config = dict(
    num_hidden_layers=8,
    num_key_value_heads=1,
    vocab_size=9054,
    positions='rope',
    rope_fraction=1.0,
    parallel_block=False,
    init='normal',
    warmup_steps=200,
    max_steps=7544,
)
MLP neurons of a small language model. Each row is named by its layer, matrix (gate and up: input weights) and neuron, and shows model dimensions 186-313. Each number is 500 + 25 x the weight over its row's rms, rounded and kept within 0 to 999. Numbers have three digits each. A neuron's up and down rows have the sign that makes its largest values positive.
A block is one neuron, or neurons of one layer that tend to fire together. After each block is what it responds to, as a language model described it from the Wikipedia text at the highest values.

L5.gate1882:494492480449473517452545505469512501467490506491506547539518441523508564491478492491533483464479472486466512500511533481516407519466510490492521510468469486508450514483497514482539539448504529488495527470485527518524466560495524510456483462513471498478523462500528511502529523487526513501526475473539526549489490497484486504504545518474494533510481511503517535508487453504477486508456
L5.up1882:487466494471523494515479516527456479504468505497479495476586474478486486505499491473518491493555510506543557467525516507490533485458497493541492513470510453556523509513506513515513512488501504506497500543500466485474521520467539508465527463459501533479513465526517533477498521545502532521504518497498516534491550509537518518503517479503505544484496489503522517461521504504486492513437
Responds to: Date-range and abbreviation completions

L2.gate627:482474486508512473541488474562508503502552550499463533539500549502469510483499501460500541513450485540518504481493520531494496487520483511529518504479514489507541489526516500439492514438499513494479503524494511491479526488496520499472480476490534524489508491481498510525500537475466538531540474511531465526502527498484484514456499500512486454530457477478477517550490464485469526507475
L2.up627:530491439497518468540480483520505499492519525511495505540532558502469518511540485434498480512458453503513522507556496534503499532509474520553493521491488520493528478489492487482471475507514463447493501497491479497536500495494526512493473468489471490501529557473447507514489484471481483530497442540483463517522501499480483538485516466494528452472490526472526478487468492528495543509465
L2.gate849:456506507525534511488518507552504515483439524505495536466539520480504468501511505514532500503485535476505476449506490495480494467500529531538510527506519517488491495458523469472473508514480520470467482497532512469550494472489503492482478491440522504493479458561466480515502549515455522508479519475530499522487541517468487503502536483489491544509485499494529512498485523508482479528492
L2.up849:488458499510503499477548540521514525510461533497499508520520509468516473488498514502518522488502525488503483489501515506540481484495541507549499518500522544475529480431519501537460493490483484472494496529543485460502494486531513483499471523511521521511471478519457527472504497480493485490480523488475484512480505511479469514503563488490499495534467531497501519487522557478488492497499
L2.gate1650:522487519514525466493507506503558475498475541479486480512481486508478511479505512533496530488488554526532479488461492509517533516509481518550494482473512514463506486502522548495479513493494507476522460482476481467455495457512499526539495484521525509511430505538474524511523529483485474490541493489481512488519554535487501460483509491498543444523483520520526489479464517458481465513497
L2.up1650:473470517513502469495576488514495485506495509485518475471484586481452538461491501514491524478517528463517502468486503505540456496523512463508546482465474497509550494510488535502526491487499503517492481509498466517468470479519505462474507499518507477514519502501433520522468519509521492551504518475520494516500525504551498484504498542492488511456454469508480439480528495494477471497478
L2.gate1710:509531539512501488497510532482504482505484541511521517449525485476504554470495499451492543515494491505470550458545517516499509533494494494496502496535488466506553506486489491459521516482503532509550489519521442454492498493495495551415500506495523506471504547450515510475504480483463518531518487523499513490476538479487522532500493464504489477541526478466521515449494498496475474523498
L2.up1710:506526481546501472481487536544496472510493561490523499479494500527521503502485508502496515499477505500510559462462487505499497480537499491507491486469515513506518456448525511471488518462490553521539493507495496502516511453531484524508498500486508521492520527489498508479488491508505492475489505539507546453487520513512521542504532493522515473490538495498513533480514463434490444515488
Responds to: Split-word opening pieces

L4.gate249:466478478474523499485553510480482497481486530549462503537536482517487479532531515504505481452508506556498503483498479513495555507505527535535526514492536486500459464458528489524503455508492490505519555520511492490536529446519518501481491532492476474462544460502507514456500509515505517488500514509484478507483527499548482543479446542481519505545498492569540468515534506485481481513480
L4.up249:514498513509499495499474472496476542561482558504497443524513528474503464508532449517465528478457483527509509489487521496490509507530470522518513515503562495515503465499461490514477486499478493463519458524491477517510586524500481495480490549479504462524512494480516472495469482465525525446516507513481488477488541457478487476490523540494522533500530490520523483481499506487475478532503
L4.gate669:489584538499504499487538494493508469509507493487509462493533519506506488547459507468515494520462456493435525502530461499517500443479468515536536493493470509559486496488474526522505469534517470509486521495509527511528520470535503505509484497506513485478502458477474489497421505513481506466500549546505473490481460455466470470502498477517485493495465491539520500522500498496512513493506
L4.up669:509511523521456435491545532554511514471498470543493458493473522488488469556499489470527514525511434502494516491504485465487537494534502509507476502491524521529458512492485530527522467490524498502480501478465532498500523491553513504520523485534498487468499480510469479455456519504451504453497511505491479480471483492498423492490502506511484478517498497554491495492497499497475549476497
L4.gate1124:434551518490470466498521513471473464536465478502472523500490482518466506498518491515504493495473463469534491547495495471521534484505509514527505531511511513488493513505483505516490496482547454455515501502523568542516562515490482518479471557463495492538547519515527494461460471457487503461522541519479475482527513508515507479495495472505503496538467483504530464505516487467521513536505
L4.up1124:461502497505453500441497537475511521550438500485444467511483474530505469516479509510485502566454464447530561480524529456523490501529484495497480513482507495520531452504493512491490461549503520523464513502509507465483542503465499475513496561494519513514504526521530503502487502480474466500497479503545450468496495464514474468507554507493494510477494473549501484530500523504504490484479
L4.gate1526:520490521515529493521582530518534476555486511521481482538537488520478543505513467518479502487500507515499508484503527480506526480541506499472533481486490493510477524479485467446528537514477531493441538499513496536541475544456499476487518485491535449501495483486493538493492525525512523504500515543463510513517520508483482485502504482507500508501435514525514498548522464492491485525469
L4.up1526:520452550501477487471513487494494494518488508542457512520504509522497504470509469510487509500513459495509497477521507475493544508529499472508514507458464478504496478484505496483483486460506501543484485482524505519559513458489515490522491532524476449431507488478462476488520539488571487573501523511481455472514527475524519526491465523514494505478476504455525484544558492505475494570517
Responds to: Kinship and biographical nouns

L4.gate449:485512518447535485551503529539491525479560505559540505505491530499506456535474508491481547498524466519484499496466497511494450515506488494511512526516515482462474480488526489522430525460492481489491546544490487476489509492497449475545498473468531494498509594509512529524503532500477474495503518458479489511500492478497487477480509509541472519537562487482531482490504479494470481501508
L4.up449:515482429492534507515521488493456506465514501513512477554488538471491530497502464509495488483505492474497509459463505492539526504515466489521534487476519517511537508477476531507514514541504463473526527481503566476498462467477516479496509497477526474556471533514534460518493474510512527524475490524497549483525523472493473523511504490496492461504520487516524511509483502478481497466468
L4.gate865:488500583482490467481508474482482550489513495511521512501507499480543486496518499505510508512536493442486521511487508515504486497469465509505519506532477539453506485498490492466454481480504503509513495520495521492491509444552448486537524498507498484508520496521486474472472482546447497481552537518508576510528485549504522492537495544504497526526562479464505482463494543531493502524481
L4.up865:472543507523506465512479482458507547451498546548492519495511517492537426499519492469498499515528526515475496517509509461544523491495550486529523534486495521504497510500486512491487498491481504516546526507466497481457486468493466504542473480542499535529501556486530489483460525549486459435517481483483517495476462469450472479531487535507462503504494509476471469489445478483530534490485
L4.gate1184:499478464485482486469495483518497493523489509487497503524506500511477525507498447514499468532557479490510490480517493477466511515474515537493477489577498499495535473461481506528449472465525525512496488525521553517478516514508460477487499498510476470520514481502567515496451517497490498496492503520489477472552523520480522540500507507451453499548499508516504542449519481480494504538535
L4.up1184:492544506497490512475476532488485498514482516492522468457514496482472499500489516512459505486481527576471509493522539520488485508490493469519454478459522488498491518505517490502486510501508518559505516496494503471575501464500532481459503500514484505514552525537476465499518543516478530521495530515492503522470473486502501530509528506479470470504494517496453518485520460471511451498454
L4.gate1373:494461501489508533502481509496519562549467551509459528511514529471488491496451525515495538511471485523544480505492507489518521527499496539512503553516505458504534519496511477513502499542527509492474522496534498516506471513489549514478539442479500487557513494493504468524488487476503504518574466500466488502518517470451495465494492485517486528521525481462509480493481492472530486480481
L4.up1373:479474468507500465515506464491500498507513508510499494498536489502515466510512466518435506538526563480528474511544499473482505537521487551506530473497499496532510522517529487545506506462528507474515463521516516511461464514511491480510486484461489495526459508514520499521439515482468467469509505477484492514521495473478457550522520550481486488530521486489539507498480528497471514510539
Responds to: Range-joining conjunctions

L4.gate106:536473495525470497503520491534490532489462486514538481490489461468577508560459495483492517473492506480470481495495494527485501533564526485526502521507488499514487492464491488468491491513507473543499504532528488505510454478500508541541472461522508513527509480466531488511513468450475499461486503496566518458503475487520526520511508549504467487479499473482482515555476516439515501553500
L4.up106:537503471494490470505508480493468503522480475492544490495546503498493524466526506540514511492539478486515475481465470511484502505509500491462468513475462491464509497507489443492546531466469447560497541514514514509513519483525528503532528494544495463511494480489495504481498517495513487525494499480486545488493486543487482507517481518509499499540482529497496476544532548465522490516475
L4.gate130:515508473523434493502464513501498477463511501502530499470488573497463506544501486557518513525455499505541472486485442478464478509500475488482500489518532495566465510527530494462514527539491489455452503509501501501511528513431507505515510502492456499532493477483540491517503445514501499485523501556514477500494472496474524501501472446514473503505469496514554523457487547475519496501533
L4.up130:500525470504472501501494494496499476472468498507532556511522495451478489542557557554492496511480510505520492469517454546523555500525478490472481509482509498495537513522497504490480502505530488466465514495488520483481476538490542447502466538483447482459533509512512495516475444490504478515490482479499506532491484488445498531496467525524482501436480483528532456468435541471504527502544
L4.gate655:513499491498503466514536460517499482511504475526519556493543567472554485477499494495500488491508472486485510481459523485471477460480523500474473484487482494496505514487528499519535504516485497528538492517471499486496500496515491514530459497467522465503511486493483471486493534533476526514463481523520514480475455520472508469489535505486495520509519467485501514533534490517510527518519
L4.up655:570479523481470464488517482514528532486495478491526520451481433474478488471511542559530522500545482496528546508470516492503532496496504503521485502472509494468483501543520502487498506498488514545520513495480470502530455485505517506459506496497506490486490478504514486502489509541486511435539492482476475492522517505481508499525484485495488479503516503487527499494490526477497471510484
L4.gate783:497512549515457479494490535509484522519494535503540486516501533500500520433510526482515522520555543510500527493455529497471479531516470461480501431446508525506524497552496526499532508505503506481493446531532491462476509525526471481529468495486538506488519495524540485483473550547493487481502557520502512488473479497508442492489460488498460520519528495512518452519476530455468539489478
L4.up783:480524521522456482488516512520481523520499507522512554513502520506509513513477507463478536470488525514528519504478487493472479490514502496518500488492483483509511482548511496488523529535474495485541500478522503534499537527497490486506478516499506506513490488535538543515467529544560484513530450505494524505519448446513496518514525500481521453529522485479511498514492500509453527475462
Responds to: Field-of-study "in"

L2.gate278:532521551470481464519482460496541499491486517522506468502519472518504467566478507519479492524503510504503507489510496523457522468517512479467532478506507461506512506483482484537461526521510539485474515524495486490479512519484528478550471545558461463518479518519535467462502494514526513485471486491528534461493521533506491549489490527518484534508477489492508507478492497481529469470524
L2.up278:493494507504488473513460480498512537492541483475508497555491483522521493494561509485482507480495498436518553478524525501500504538478505500542492546487536527509483482490502514513483496483532489464517511498506532495547457531467483485490518536513457549478503507457513481525482504470493511551513502487531508463502478498471503505490542529544513491516507490508471496469492507463502473474505
L2.gate1235:511497524488507483555474509494452529511493506506498521489513530483490512540522523530506474521527494526474486490495497478489506497532544545488474485515484512512510514511501467476507505536474497516485521503517494481506524529552528510550442463508533499486511515500520500552497490480544493490497492536507510520543505496495552503523534484495508491509424510514510511507484487512524465473537
L2.up1235:513530505495488478506501519486475494508490519505501519461511470472492485549508467517503500518513488499477526445480454470510463514558509490538495504492478490520488452512498502484450489487503490522509484522524476531492502481476498483505464440504535519514492539523484494494480482501523502481480529479504520494551487527559539483469536487524448509528472495514474490515502561486518457495554
L2.gate1498:519483516518511467499528520538485475508523464455475539501500520477499532496519509582472466480536481521505492473427533480504541482528467485477493485499553509502508477478506504524499531494512511522512579513482491448522544491520472488450464533513487511504496500496468484536499465480495537555503505507503531470500484544514482485503520495556501517509478510515489494487442533556490441486456
L2.up1498:472481542495438478509451547509525489564527508531541500535500476495506492500476482499501487521506480549514520514467515503477480473495509467543523505484489517502497490490493551525501491470471502495540516510518465508486517475549553534499506475477517550502541496500503482523446506515518493474515482471527505510516510477521512486542491481476466511491482501488508492511458503469517466479519
L2.gate1741:477509484518537491505502491505479497541522505503507486528544509497531463502520540549490515458540513485510493466531520517484501447487501491492506521466497524474535453521511549490482484523491492490520510509512541508520502503508526486512499499508510484496496463520506480519503505472486521455507481483480489511478487491528461461467490508463533499473449482465499513502496518525519493540505
L2.up1741:474500506565529480542528522460479538577497513493490493502512486454496468507528523523513499451545510484509483466511503497481499464485498481521514525481496511488517473511513510481488483511512503461520500496491521476502559545502533509495445510485575470516480497515514462503494473494503508484534458515489505504505507460500462497488453500476535512541486513452537552520464543495481524512511
Responds to: Role or title slot

L4.gate263:491504536499456480496513469529548490487499528520494431515531504501452484467497493483477531480479482513544513512516498531541499499525470504490474476516524490493507532476487516551528536491475493486495487505512438554492470528533485535537526535509549507499513485480491499509522508490505478473482567500517528470426503491505458497520490491494500497449489468499513497530477533503485507490483
L4.up263:513504506514472469446543478583503505514500494476511436547563527500494506487516510449481546500519454505496517516497487493471522497479522495506520539503488518493516475523519542555539517480470548497503487528467485534500469490542503475478483474490494521527496519469513469507464520522469497491522503496494533426519452487517500511512459477478501494536489507533485515508465471499503530489439
L4.gate362:518548539523538487532503507476514502539505515526509495532533523511530536489522465483489466493481546500521497515496477474527473466479502527503523479451514507501512539529467484497539565507490492533540520488498514470496500485506522434516478479528491464514526489516474495496518545499487473451561503482444502517519477436499501538494503469496458560480467479527507486524486523481487524527456
L4.up362:510465476508512507520502511489524522488511515493534519525524489480474483493530504465435526502561472502479501450525497494498452472473509536519504490508460468516486494525558502493513486498486496492450512537497499525460461471502501495498502498528483522468484450478471511463519470497524497452500513488545488522495513495515501478533517527478514504525483517502504446496510513469532476459507
L4.gate856:502505475513508495513516472514511463488490522487540486477544529442503512492497503474528537492462469483510463504480473542489499492477488503522525446484519479451538508517496506467501497490513506497478534568459498527485536453485484489488504528535461515535517521502479483525519478472483482462512482491476483482494489526465468483506475518490556523513523514487492504500534482465491468474482
L4.up856:489498481480518488533485480557513494474501511494500480495525515486514501542521493490502516549443485496425480496532458486500466471530483537533462491489475523462510478480493533543516486470479506485464533478523492510451491485495501505482504486516502510528476470500518469475435466496507492514483488491535492461476530503558463479509487500479514508495527556497480488484492531520459525472504
L4.gate1017:511542454512528525482520521490474460488461539503511516537501540516528496494487558483459465481525532467458524494476505474474508483512490531522517507488469496471507444477482469514494520517462506483475523491517470537445558520545467532503472503527532466512488497475531530505475502513514508535519509511505465552474459510472538509495506485488503476536493492501464542511449464468442496492501
L4.up1017:456536499489517474473558511467497510460509505442513535510515535422524483488471516533473458470522512497557534478476484509533514481502517574523499526505498474515485467456512519507507500518517533494508496505487463527456519488474516513518506490522498459527489494508498475511483470456513515494492528514437509480451486531490533496493503468495484486527498491479514504508515527521497481486527
Responds to: Mid-word vowel fragments

L5.gate1391:505497541477503472454522526486526449473444490505466524497539511494479505513442504482482484529499477529497478503509491442510550495478508542491523513468509491485448519482504551542493500475524435496476519476513503514566503542476512498488449511538494510540535452490492469440480484471476506484530547515497457505486504472532467474502505546519441497487462487516520524508499504440457530502522
L5.up1391:524495505499470481520551513462557475502520526511444524507493516485500508526456487501518488492495471520452524446514446498525484517510483502510489514489544508455481480517505548495481464505467507505461500491520515499537512535526488500490503508544499540511531471493512427490494479499480498501473544494477496515499508494523504471504527498522514505525480495539505452499523512539486502463520
Responds to: Person-role nouns

L2.gate421:547523507484515505524529478473497481538465491527499492464490532507487488503509553483512519513502541521491512496502519530488511524490514502494531452509534489521469502482505491485508514486479560513496480500515522510545486513472522484492523507511466476503520506474467499518491496497493506510519493546484491555535529495477424502500483490460521574532494504507502562486487527488520516514573
L2.up421:506479447469472467540502505491517513467549510472512469521512517502426588511488491510507528501461534479480504509484505547472501498517548537517530469533531484484524489509482488500485445543490509534528496492536486502508482449497535514479509464517494502517509527491454458497486483532489537561491530520499537476496518509487526477456509515534503514513481500479451508485538473520506506512509
L2.gate1272:522560471454558520474532514476492455515468530497490489500526522506485502526493502477488504542483533564535507489513500494513507537513500474492479539474476563519508471513470507473511542495521505523473510478500504523496478517457491551486501497548467509486510501504503530512449476494499491518499510499526500529492534508481501518528446500510508517552496486482452477518469469445491454540521
L2.up1272:492498468519442459534517513500508492508483494528474501528503487502452476487450493514487485489523495478527526514502546515503515502456512502480525473508548498489492418488513489469504513470480541520491502483507463527457500510507468476491509562492495464485464539537498509479462518490479503509539507489471506501537493558526555498557480478499502495463453511469441477541491471470533485488527
L2.gate1759:478531485489489492506474539481514497536457453489509444498484416491539494565475446490482471548479525524526497495491502522467503479504474509496503482489481512485488509461514483517521496504528524519473524536456484508492480474493454488547490526517506512503498556444468512503435495504499474556507505427491485492490534488488585505505514524509477526505501523522479514515508496462492480539484
L2.up1759:469514482508474516502462516494520497496477480529515470513478450475490476558479491498485492579486523518547487521494522541474478459504490504508486457509502505507464547496492494495546492550518537483463555513471488502517471488510480474543494523493531490491492535447468504485449476480532533538509490431499476501446539495486585524494498509496516520504492538508499504480466509485509473498490
L2.gate1840:489504507457510500443509488534531486501480521514489452470517505497477491484490490498518495498449529484482493568491435535518483478508491500526511493498511500477476534509468512484485481516551532468465458497455465493460513508504518515505521501488508493519492485494496526476494494513495463516481516474492528468493523574519520494541533504464483504558552498532408545450528513533491542539484
L2.up1840:490522518499547511453514533467547472513484506498503515457520506555483449524476480505461495470491550520488511522499483527482470497482511528531533490477492471461525499501500496480505523489514490491476519504493505526519495477501518506499532482498479508461457471506467508500496492463542493515507466482478517478500512534503520515533504477460460479527497463531485516466518490474539516511530
Responds to: Sports result terms

L2.gate302:476547492506506510456530492532532549507451508476500469504536515482467535524516489478447502502524459532521483468483484516524526514516527444524519503470506509477460475521496479488500520549480534514489490500504497505526542516498504477473493471515529486476507544516482529500504473479494513518510474496514527504517516505480451511459535478467519549523475519541526475487479553529470501533506
L2.up302:459493493490508466423521499464505476449459506529485485502498456505506461534496502481516537480521459500498498473487500526527498488502469499491515491504446464528488473489504517471519462483484488498469525520517516552536490504501524450483504514565433491509513519503501489459516505512517480534502499533490484518508495472493460467462513510488517487479489490487527479471474520534458508493524
L2.gate1411:500524458463484509460468488497475490480531518504530517500515495451471536526473517464516496515520509511508518529482516468526522535502469526448526468527522535443476507484500481492537522512517529493496492518478510491469524527508496490518548492538514483463516519512503475490466508492531491515514486491478472502520551537507508496457524503449487520444533497492512486506504507478536512518552
L2.up1411:506505502498472476589508545522507490551509514514459418515494512487472531529502528514475497487532504468480483507502478469503525544480457513503524475571487496539491468500506527492522513486499531514525486567473447521503541514508517502505480524488499519488488519531518464490486498469516514539499497513487498535496555529500491503474526481497482501498492498516535519474513502513496482548470
L2.gate1526:521532471463526507487534510516522515487511474511502507483499464476481494485465500518491509503469518498485551512463473490469483531464476439511482514530492533493498512484486495473491508465469474539492527499471508496489524509531506495486467452480506506499445518513487489511509500506515466504476499516535511508502513501549482526471503511525509516494505479488500478466509571493521500517506
L2.up1526:513523464512484461443515490485456526531484524501507552516465516497533523488492533508497511459462497451515552504454471479517530477487474462517523538486446484467492507504475465470541515514451511509484552527454491492471523522482470467490522522525509495482467503476499470523477466514522512499497491500486478490504503518510524494507455490493513545499485513493469463537528529496505488519521
L2.gate1628:481530490472498491483503529501501507535497486495508476501513508523507536526534480514474471506538455509481523498482511481529505524513475478441516494465474504461475550497486473517508499496507539481466501500493515483544520508458526484487522509567542482494528518509520496518524479494522495470535473484482465528474565503522484477492509493499518493530512524478469468495476520481459521533464
L2.up1628:538488502492493456463495550534512525516506498470523509467532529497463539526478526487472477485487478494543531488509478506515528501472492433477491454565508544472483491450529463483487543514496494547500486496479514527479543499516482515527494450513542510514507499522496486504516508494474477470465472505486488432552523454546501480461496504510487499497497527462452510471496569497515496485553
Responds to: Biography section and family words

L5.gate1229:486543500488519559498482502469502512535507516481495499504459534506477564519522499516512473476507479501489503521507541511536498521463503458491493494454500458517493527485513511484526486484524477498499476459526537501463447479503503491503469426496492475498509526501530471513513524477465511528541513501514510481482480526469483465475495499480494484517446497521484441549490464504473517507505
L5.up1229:494502457483500504509452480483511490486516502488481499472512499525503544494485494510462484479500515514478480507475541558490478466503534499524508479510493470490488495536519481482506525475467535427524493518480499523464469494535508463511493466523482518514556499472535491534498542502515556518554479526453508494484478480449528473492512450469498462470471484530481501553528489480497529513530
Responds to: Inter- prefix, parentheses

L5.gate1155:522526473500480457548490517515504503493489483476495515502526529483469492487530449488507505495485503491516514481474480486475510499516493532466502489506521500456519508484509472461449492486478501508476498515502492475501485524539446508519479482511539492498497476505531469519528486469467516479506506508495481501486515464482494506518537514496473535531502536536509505524489527473527474508473
L5.up1155:540499515507503490495497524545507521513484507455501530517546541472513548467516508483530505523515474474466488513485477475488500517516523513539497516503487447475526485503531484452460509529479475524466539499493510481493466505542474461559494469441506494519499509499534479474497487467492485486486485476522534487469503457487526490502504499514482527562488486497507497544476499455508484504490
Responds to: Field-name onset predictor

L5.gate126:526467543492526470492504507496520515474501552518494455486509464481495501500499508492524498505479458525500463498496449515507526539474506469532501511484532467499508534484507493475532521531472466469519500501545523453534488502494487475466446472588530485522460507500483498503502522504506546509491521498476482549473514482504482501472502509469464496481515487495480479497507516491461478514485
L5.up126:512491566491535471503512508483489482504506509492482465472521492561457496494478510505540499521493489529488448526509464517494517514493499488511485511481512534486511488472533504515512558520498535519550476528524480481467506550540471552455461471563527527533514508487472493482487499503506506483537499514493457533474502483490475532460542496485451450481493502522488490479497495488472480506533
Responds to: Mid-word fragment tokens

L2.gate396:491496508479470520505463522503519454502443534470467450504540471532492481510508462494490529510507521496490484483500539462495517493510502544505489504436524486479506507515478530492514490497496515439458519520493492470497501499452476480545503466452486479512522501475500475482492490516473515493529509488519501519501476446483496509522526514517483525531471506539477507493488495478507443452493
L2.up396:475492516497468510514507507500510452498498576497456488514483488523495494481466491495484486517481493517448504502469515447506504474455490504527479508474495463473511487518514461491508509501474509447479517490490469498488491500484508511479507495472515490500536502474508523508462525520465490490536505477478446515512466430545480471519550492531482515536478505511499523496461516478518495475511
L2.gate449:496497515516492507491492523484505537524480556468494478537511510475456465480495439495518501496419483494525491513517475511511485517501524498477463546533562479485506498441475476508506509462477451505485516526493493507521514486509566461497525496474528464539532515476491490455490554471491496482533511444525486496507486487467454531529520499457533542497508517488533532476513526477501518501454
L2.up449:522521566497476463499495509508512509528538565488523511499500519487480455469523463498474476472455496510520488528507482497507505548482521487483538503517591443502502493472480442534485473501485498477522512491525502538517515495466515466498492531481527494522530549482475501493464541496517507483539509471473485504499483463478497509501519483479511532523508510506535514477484511475513543470461
L2.gate615:496443488493514498522487517496468456550503518512464490466493541510534489509490493482514456500503488504498550522505513480566436504519513529484483450472517476509524532472538522530508496478469520514486495521545495517544526504495485464503526449495538527497522485483465528501452551478508465532494509472474445483493507508512477493461513468494513518486511541486484469485492507511477487491505
L2.up615:555491504514477449485521498471498478537556544476501485483497551522500477496494488519491479460476520495518491485461517526544512504481499507519510437464500486539522484462544466497515513518458511494494509502520476449504522484460537466544515443506507505532490500488493517503501489444500510524507515467532486546523516474503484519491539521482500484500491527495532483492478509506481500511441
L2.gate1907:486499525467473477486511492455479497525499515466501449531521527494481512547502562461534493472526495455469466480503490493505516515435473475489545504463482461499531497481510478501523490504516521473491497479516469520466453484478494457519471478477480488451511520480532504491488510472541500476493447489492492512474487463504505502491508457496510516525499490521553504500533519503480482479528
L2.up1907:469475501550505496505501539519528497487558476512457502475512485464449480475462419542492482479435494523526516513490497494493505534518470497523492485519507529511483512514532492483487495542532509511513528516513545487486516515509522536481500475463465490527465453534508423479508494479520508518518526531493528494504497527516499523493526506462553453458515511487501500503527481488474515486513
Responds to: Range dash separators